Part of a small language model's weights: vocabulary 8192, untied embeddings.
MLP neurons of a small language model. Each row is named by its layer, matrix (down: output weights) and neuron, and shows model dimensions 272-335. Each number is 200 + 30 x the weight over its row's rms, rounded and kept within 0 to 999. A neuron's up and down rows have the sign that makes its largest values positive.
After each neuron's rows, "fires before" lists the tokens most often just after its 100 highest values on Wikipedia text that the model never trained on. A number after a token or word is its count.

L6.down1963,212,198,179,159,189,139,228,191,202,207,210,210,190,112,181,195,211,265,183,189,234,188,116,251,163,228,183,154,213,200,235,182,154,204,252,177,213,245,202,195,272,194,233,202,170,187,222,160,216,224,216,190,191,201,202,188,206,208,183,153,182,188,180,230
fires before: " |" 32, " |\n" 14, "." 10, " of" 7

L6.down2224,173,188,227,204,220,216,179,225,214,194,214,220,177,228,180,209,186,193,237,221,201,237,206,165,246,188,194,169,280,159,246,197,186,190,171,219,213,196,185,208,218,173,188,179,202,165,240,202,191,216,193,166,190,193,209,215,205,198,196,124,207,220,192,144
fires before: "|" 61, "|---|---|---|---|---|\n" 5, "." 4, "|---|---|---|---|---|---|\n" 4

L6.down2255,183,201,143,179,177,236,189,187,211,224,179,192,204,245,157,166,236,175,204,204,240,205,227,252,242,255,229,220,210,194,190,201,204,260,232,229,229,193,208,217,243,173,229,132,189,180,201,184,210,199,186,182,210,207,180,209,155,200,203,179,186,216,207,182
fires before: "-" 47, "he" 5, "id" 4, "\n" 4

L6.down2208,235,237,204,213,195,181,212,169,189,188,193,224,227,185,231,223,258,179,238,165,265,203,172,139,209,223,205,197,198,214,206,179,229,191,199,211,215,197,225,181,275,186,201,198,192,207,188,187,229,209,203,228,225,194,220,192,182,218,158,218,185,191,178,194
fires before: " |" 24, "|" 22, " |\n" 10, "|---|---|---|---|---|\n" 7

L6.down2302,245,184,195,227,170,227,229,189,159,180,229,143,187,213,235,172,214,157,146,211,218,174,172,220,188,203,234,181,200,147,197,194,204,257,178,204,222,214,192,169,172,199,219,238,226,189,216,190,175,209,139,189,216,173,194,197,185,249,224,236,215,230,166,155
fires before: "," 66, " the" 6, " she" 4

L6.down393,285,203,218,214,164,182,180,229,207,179,156,250,172,187,150,193,182,193,184,263,162,229,179,181,250,189,193,198,219,211,208,248,216,217,190,216,225,231,163,236,159,179,204,188,146,168,199,266,193,214,187,167,213,239,182,203,254,213,245,191,199,144,229,203
fires before: " |" 44, " Title" 6, " " 5, "." 4

L6.down1277,200,194,179,194,260,235,135,198,179,205,229,191,240,159,161,252,200,195,245,97,238,212,189,165,209,183,159,186,208,191,188,192,240,173,191,219,177,128,225,227,203,295,223,168,154,245,169,187,179,259,234,192,182,155,207,193,214,237,177,177,217,222,210,180
fires before: " |" 38, "2" 6, "3" 5, " |\n" 5, "7" 4, ";" 4

L6.down966,213,182,225,205,205,215,174,146,247,231,241,176,204,239,230,203,195,170,198,203,229,217,160,213,182,179,222,188,234,204,242,200,151,186,196,245,214,163,187,186,242,189,171,263,219,199,231,164,190,192,141,187,225,208,192,204,186,210,234,142,226,154,186,220
fires before: ":" 33, " |" 18, "\n" 11

L6.down1230,243,202,191,159,226,195,171,206,271,202,209,233,205,201,264,218,227,220,228,151,187,209,206,200,127,202,214,233,194,181,224,180,188,208,172,234,218,195,166,195,195,207,187,198,185,150,247,218,166,190,181,228,203,200,235,148,145,193,200,213,223,281,146,223
fires before: " " 51, "|" 7

L6.down1693,183,193,215,197,196,196,199,266,155,149,206,227,177,220,161,214,192,201,175,197,233,229,155,192,216,235,218,220,222,238,256,221,184,242,215,203,262,174,201,173,211,190,212,187,172,159,211,189,180,208,246,189,147,179,169,254,211,232,171,200,230,173,168,205
fires before: " the" 58, " his" 5

L6.down362,204,230,214,218,152,192,194,234,204,177,239,185,210,148,208,269,215,246,211,205,207,202,190,163,192,271,165,155,195,154,204,191,202,199,245,193,245,159,180,198,248,211,171,201,221,184,198,241,197,185,227,154,201,185,195,220,204,235,193,247,231,159,208,267
fires before: " " 36, " the" 14, " his" 5

L6.down206,213,190,174,160,231,195,228,181,236,148,233,263,200,217,199,255,225,127,220,189,196,152,173,177,208,158,201,220,270,160,198,240,195,192,232,183,159,187,204,189,231,220,273,218,171,235,239,203,152,228,213,218,170,204,234,177,234,236,130,198,218,192,174,203
fires before: " " 48, " +" 5

L6.down1826,196,224,184,230,214,168,166,194,216,210,193,193,211,205,200,200,143,211,182,221,173,208,245,208,215,177,181,220,206,180,190,179,175,212,228,179,229,230,172,263,211,186,200,217,205,205,209,245,222,232,178,187,201,192,256,171,249,195,200,212,187,137,165,242
fires before: "|" 28, "|---|---|---|---|\n" 8, " |" 8, "|---|---|\n" 7, ":" 5, "|---|---|---|\n" 4

L6.down482,168,223,166,229,237,214,196,184,253,178,180,180,228,206,212,224,211,191,182,224,209,258,194,207,190,187,161,150,268,214,304,242,198,231,240,257,190,216,193,261,198,270,155,201,245,134,154,196,236,218,191,217,174,184,232,255,187,155,230,213,235,142,192,178
fires before: "|" 14, " |\n" 13, "|---|---|---|---|---|\n" 12, "|---|---|---|---|\n" 9, " |" 9, "==" 7

L6.down352,159,230,239,236,205,179,214,199,156,212,170,172,196,264,146,179,214,231,186,237,205,200,191,215,247,184,203,228,198,201,190,204,210,278,225,215,218,174,183,213,212,174,175,186,192,207,217,200,225,221,201,152,157,225,183,200,191,254,207,178,165,206,260,216
fires before: "-" 68, "==" 7

L6.down27,217,233,177,207,251,191,221,208,248,200,171,251,249,180,206,254,231,190,175,186,144,212,194,229,273,204,194,187,224,177,174,240,206,204,230,199,213,216,201,232,206,255,227,204,180,210,168,196,213,184,180,161,156,211,185,205,189,199,165,230,146,184,202,186
fires before: "-" 16, "|" 15, "|---|---|---|---|---|\n" 11, " for" 10, " as" 7, "|---|---|---|---|\n" 7

L6.down1257,226,204,224,191,217,206,189,204,156,222,198,196,222,192,191,196,167,171,235,189,175,200,178,221,170,171,222,208,193,213,212,202,209,219,206,230,173,169,213,216,240,204,220,214,220,173,192,172,236,164,236,165,166,209,183,222,163,196,210,173,183,185,185,270
fires before: ":" 58, " |" 7

L6.down2331,208,173,232,179,208,163,275,203,195,188,197,207,164,191,202,211,238,167,168,217,183,241,179,190,224,182,178,190,194,169,146,209,213,221,214,221,242,191,168,196,210,202,200,199,183,191,188,231,174,201,139,181,200,209,181,158,189,210,243,193,206,258,178,231
fires before: " |" 47, " " 13, "3" 5, "2" 5, "0" 4, "4" 4

L6.down926,198,187,191,182,225,180,212,190,155,217,268,215,242,202,156,200,204,220,189,188,208,202,178,198,255,248,164,176,161,213,194,179,198,289,227,208,233,230,222,252,202,196,232,185,169,190,233,178,203,218,187,146,145,222,163,167,221,168,183,149,202,210,193,195
fires before: " " 100

L6.down499,174,276,220,173,204,186,248,197,162,226,191,214,184,185,195,261,218,225,190,184,200,198,169,219,222,142,194,228,214,229,223,223,121,186,146,177,253,185,199,198,182,264,166,214,156,227,177,189,159,205,194,188,191,192,256,182,235,142,194,233,192,240,174,170
fires before: " |" 62, "." 6, " " 5

L6.down2353,252,182,260,174,225,143,235,175,226,199,223,226,195,193,187,132,230,230,206,201,177,166,194,190,166,239,223,155,196,233,200,225,206,242,242,240,194,185,188,195,242,182,210,200,234,145,169,190,198,216,201,171,210,182,224,201,213,255,191,221,169,225,206,144
fires before: " " 28, " al" 15, "." 13, " Ho" 5, "," 5

L6.down421,220,222,219,193,192,234,198,241,209,120,163,188,184,236,202,217,192,203,153,164,211,198,178,160,181,224,214,236,202,210,222,211,197,189,178,188,168,226,122,194,260,213,196,228,195,164,209,197,214,254,161,249,237,194,176,257,183,148,170,213,199,192,216,218
fires before: " " 42, "6" 4, " (" 4, " be" 4

L6.down1424,198,215,187,175,193,208,214,169,149,235,252,271,168,222,245,198,228,171,173,235,195,212,218,176,263,213,189,188,208,233,196,231,201,233,225,222,188,218,155,217,207,240,189,150,171,184,171,228,186,230,160,209,161,235,186,139,125,196,219,197,198,155,216,180
fires before: " |" 37, " " 11, "0" 6, " the" 5, " his" 5, "2" 5

L6.down1602,129,203,218,154,220,272,169,208,169,184,169,166,230,199,188,186,198,202,221,199,146,201,198,240,189,208,217,179,178,216,154,162,162,217,205,204,222,182,190,163,157,182,212,250,213,141,201,227,202,214,183,237,178,212,169,212,178,146,160,211,247,174,211,253
fires before: " " 43, "us" 10, " |" 5, "al" 4

L6.down920,255,163,303,214,181,230,215,188,235,223,187,195,218,211,201,217,188,218,184,187,201,210,224,184,120,181,251,216,235,134,188,228,187,223,223,172,199,150,200,217,191,180,242,168,183,185,199,200,244,179,174,220,217,261,223,234,203,170,241,244,197,179,198,163
fires before: " that" 43, " the" 13, " a" 4, " on" 4

L6.down1493,181,194,222,245,190,223,214,188,169,244,168,109,207,223,157,188,171,195,161,168,126,202,201,195,184,165,161,258,214,236,174,195,181,199,209,186,246,185,173,233,183,173,209,182,240,265,204,228,191,176,194,171,246,239,200,166,159,201,201,166,246,205,203,190
fires before: " the" 40, " a" 7, " his" 7

L6.down1562,207,180,163,207,230,213,232,171,189,243,228,213,175,200,175,226,212,151,185,180,140,157,233,230,233,167,191,223,193,221,150,173,192,184,215,202,167,159,181,194,250,192,174,170,204,214,238,167,179,227,211,207,149,257,244,195,185,215,191,190,187,219,225,221
fires before: "|" 41, " the" 19, " his" 8, "|---|---|---|---|---|---|\n" 4

L6.down241,125,229,170,157,262,190,213,209,148,184,175,220,193,265,158,185,178,209,240,165,186,164,147,211,246,168,169,231,208,215,171,180,183,192,133,140,195,189,210,141,183,210,178,199,146,179,189,268,169,215,228,199,160,179,176,191,187,196,170,210,179,186,218,205
fires before: " " 61, "000" 11

L6.down1238,197,220,188,188,182,171,157,150,157,176,186,154,196,187,192,208,197,158,208,192,234,149,225,213,164,188,139,184,175,191,214,181,215,201,203,172,180,186,239,228,213,255,209,254,230,229,193,172,183,209,178,236,144,177,241,186,217,202,222,233,161,254,191,253
fires before: " " 38, " the" 7, " in" 7, " on" 6, " June" 5, "200" 4

L6.down1790,156,222,203,180,181,189,154,203,154,181,176,188,182,197,165,221,186,201,217,208,208,187,233,183,220,160,270,246,215,138,208,168,178,218,192,204,176,220,171,209,167,211,182,187,177,232,258,181,206,179,230,225,266,170,154,224,166,206,163,158,202,221,228,215
fires before: " " 34, " the" 14, "arch" 4

L6.down2352,181,185,219,190,184,175,205,251,134,197,167,254,198,156,138,244,191,212,227,249,178,208,208,260,221,182,254,209,228,141,141,166,219,231,211,162,210,240,223,162,206,187,170,233,114,173,196,183,210,192,199,175,180,231,197,202,184,177,214,172,165,224,171,245
fires before: " " 45, "," 28, " in" 5

L6.down1657,193,174,187,157,243,185,190,229,207,227,262,214,153,191,230,189,217,219,191,189,214,190,210,210,151,214,193,133,235,150,195,219,251,182,185,171,250,238,186,201,226,221,173,207,156,185,202,206,198,227,225,194,159,197,245,207,219,138,238,179,222,153,206,239
fires before: " " 57

L6.down2095,235,190,245,208,141,168,172,255,186,171,212,179,179,245,140,148,246,207,191,185,247,226,175,229,195,191,211,153,164,139,214,156,174,219,161,229,174,207,257,294,197,205,189,172,174,226,196,160,174,154,201,225,206,220,173,238,249,162,214,179,164,192,154,229
fires before: "==" 19, "-" 16, "The" 11, "===" 6, "In" 4

L6.down626,197,208,195,200,235,190,207,210,208,139,197,210,130,196,195,195,244,201,255,183,205,237,137,229,107,172,216,218,198,182,171,196,224,212,203,201,222,215,192,197,232,160,212,181,208,158,180,215,173,199,205,157,236,229,196,188,198,275,221,200,211,243,210,201
fires before: " the" 42, " \"" 4, " a" 4

L6.down1663,221,207,209,231,231,209,170,208,179,169,204,146,289,213,189,211,198,231,191,194,228,186,169,150,233,225,172,172,217,231,297,176,209,186,252,195,231,185,190,227,215,209,220,203,201,251,199,193,187,220,165,211,161,223,210,244,210,181,256,194,230,206,259,245
fires before: " " 32, " |" 18, "," 7, "." 6, " |\n" 4

L6.down2279,192,220,228,218,171,215,200,155,161,209,177,191,193,227,200,183,181,211,207,243,207,203,229,201,237,224,219,169,232,172,225,194,220,200,213,161,214,180,240,204,211,209,213,196,227,178,207,174,176,201,261,226,174,220,197,198,214,161,180,220,199,197,183,177
fires before: "-" 94

L6.down301,244,153,268,217,153,196,218,209,166,164,221,278,158,186,189,160,228,212,194,186,232,220,151,193,208,201,177,230,221,183,213,218,146,254,199,175,171,244,167,220,218,190,186,229,183,203,233,228,164,192,212,206,175,154,175,150,215,182,221,204,198,138,226,159
fires before: " " 49, " C" 4

L6.down260,209,196,214,204,238,194,186,274,134,203,239,149,185,245,223,226,233,250,221,219,201,243,174,185,201,214,189,204,225,154,167,178,245,200,178,204,254,149,178,186,204,172,200,199,235,159,132,240,200,213,173,150,268,260,171,223,221,212,243,196,208,155,228,230
fires before: " " 58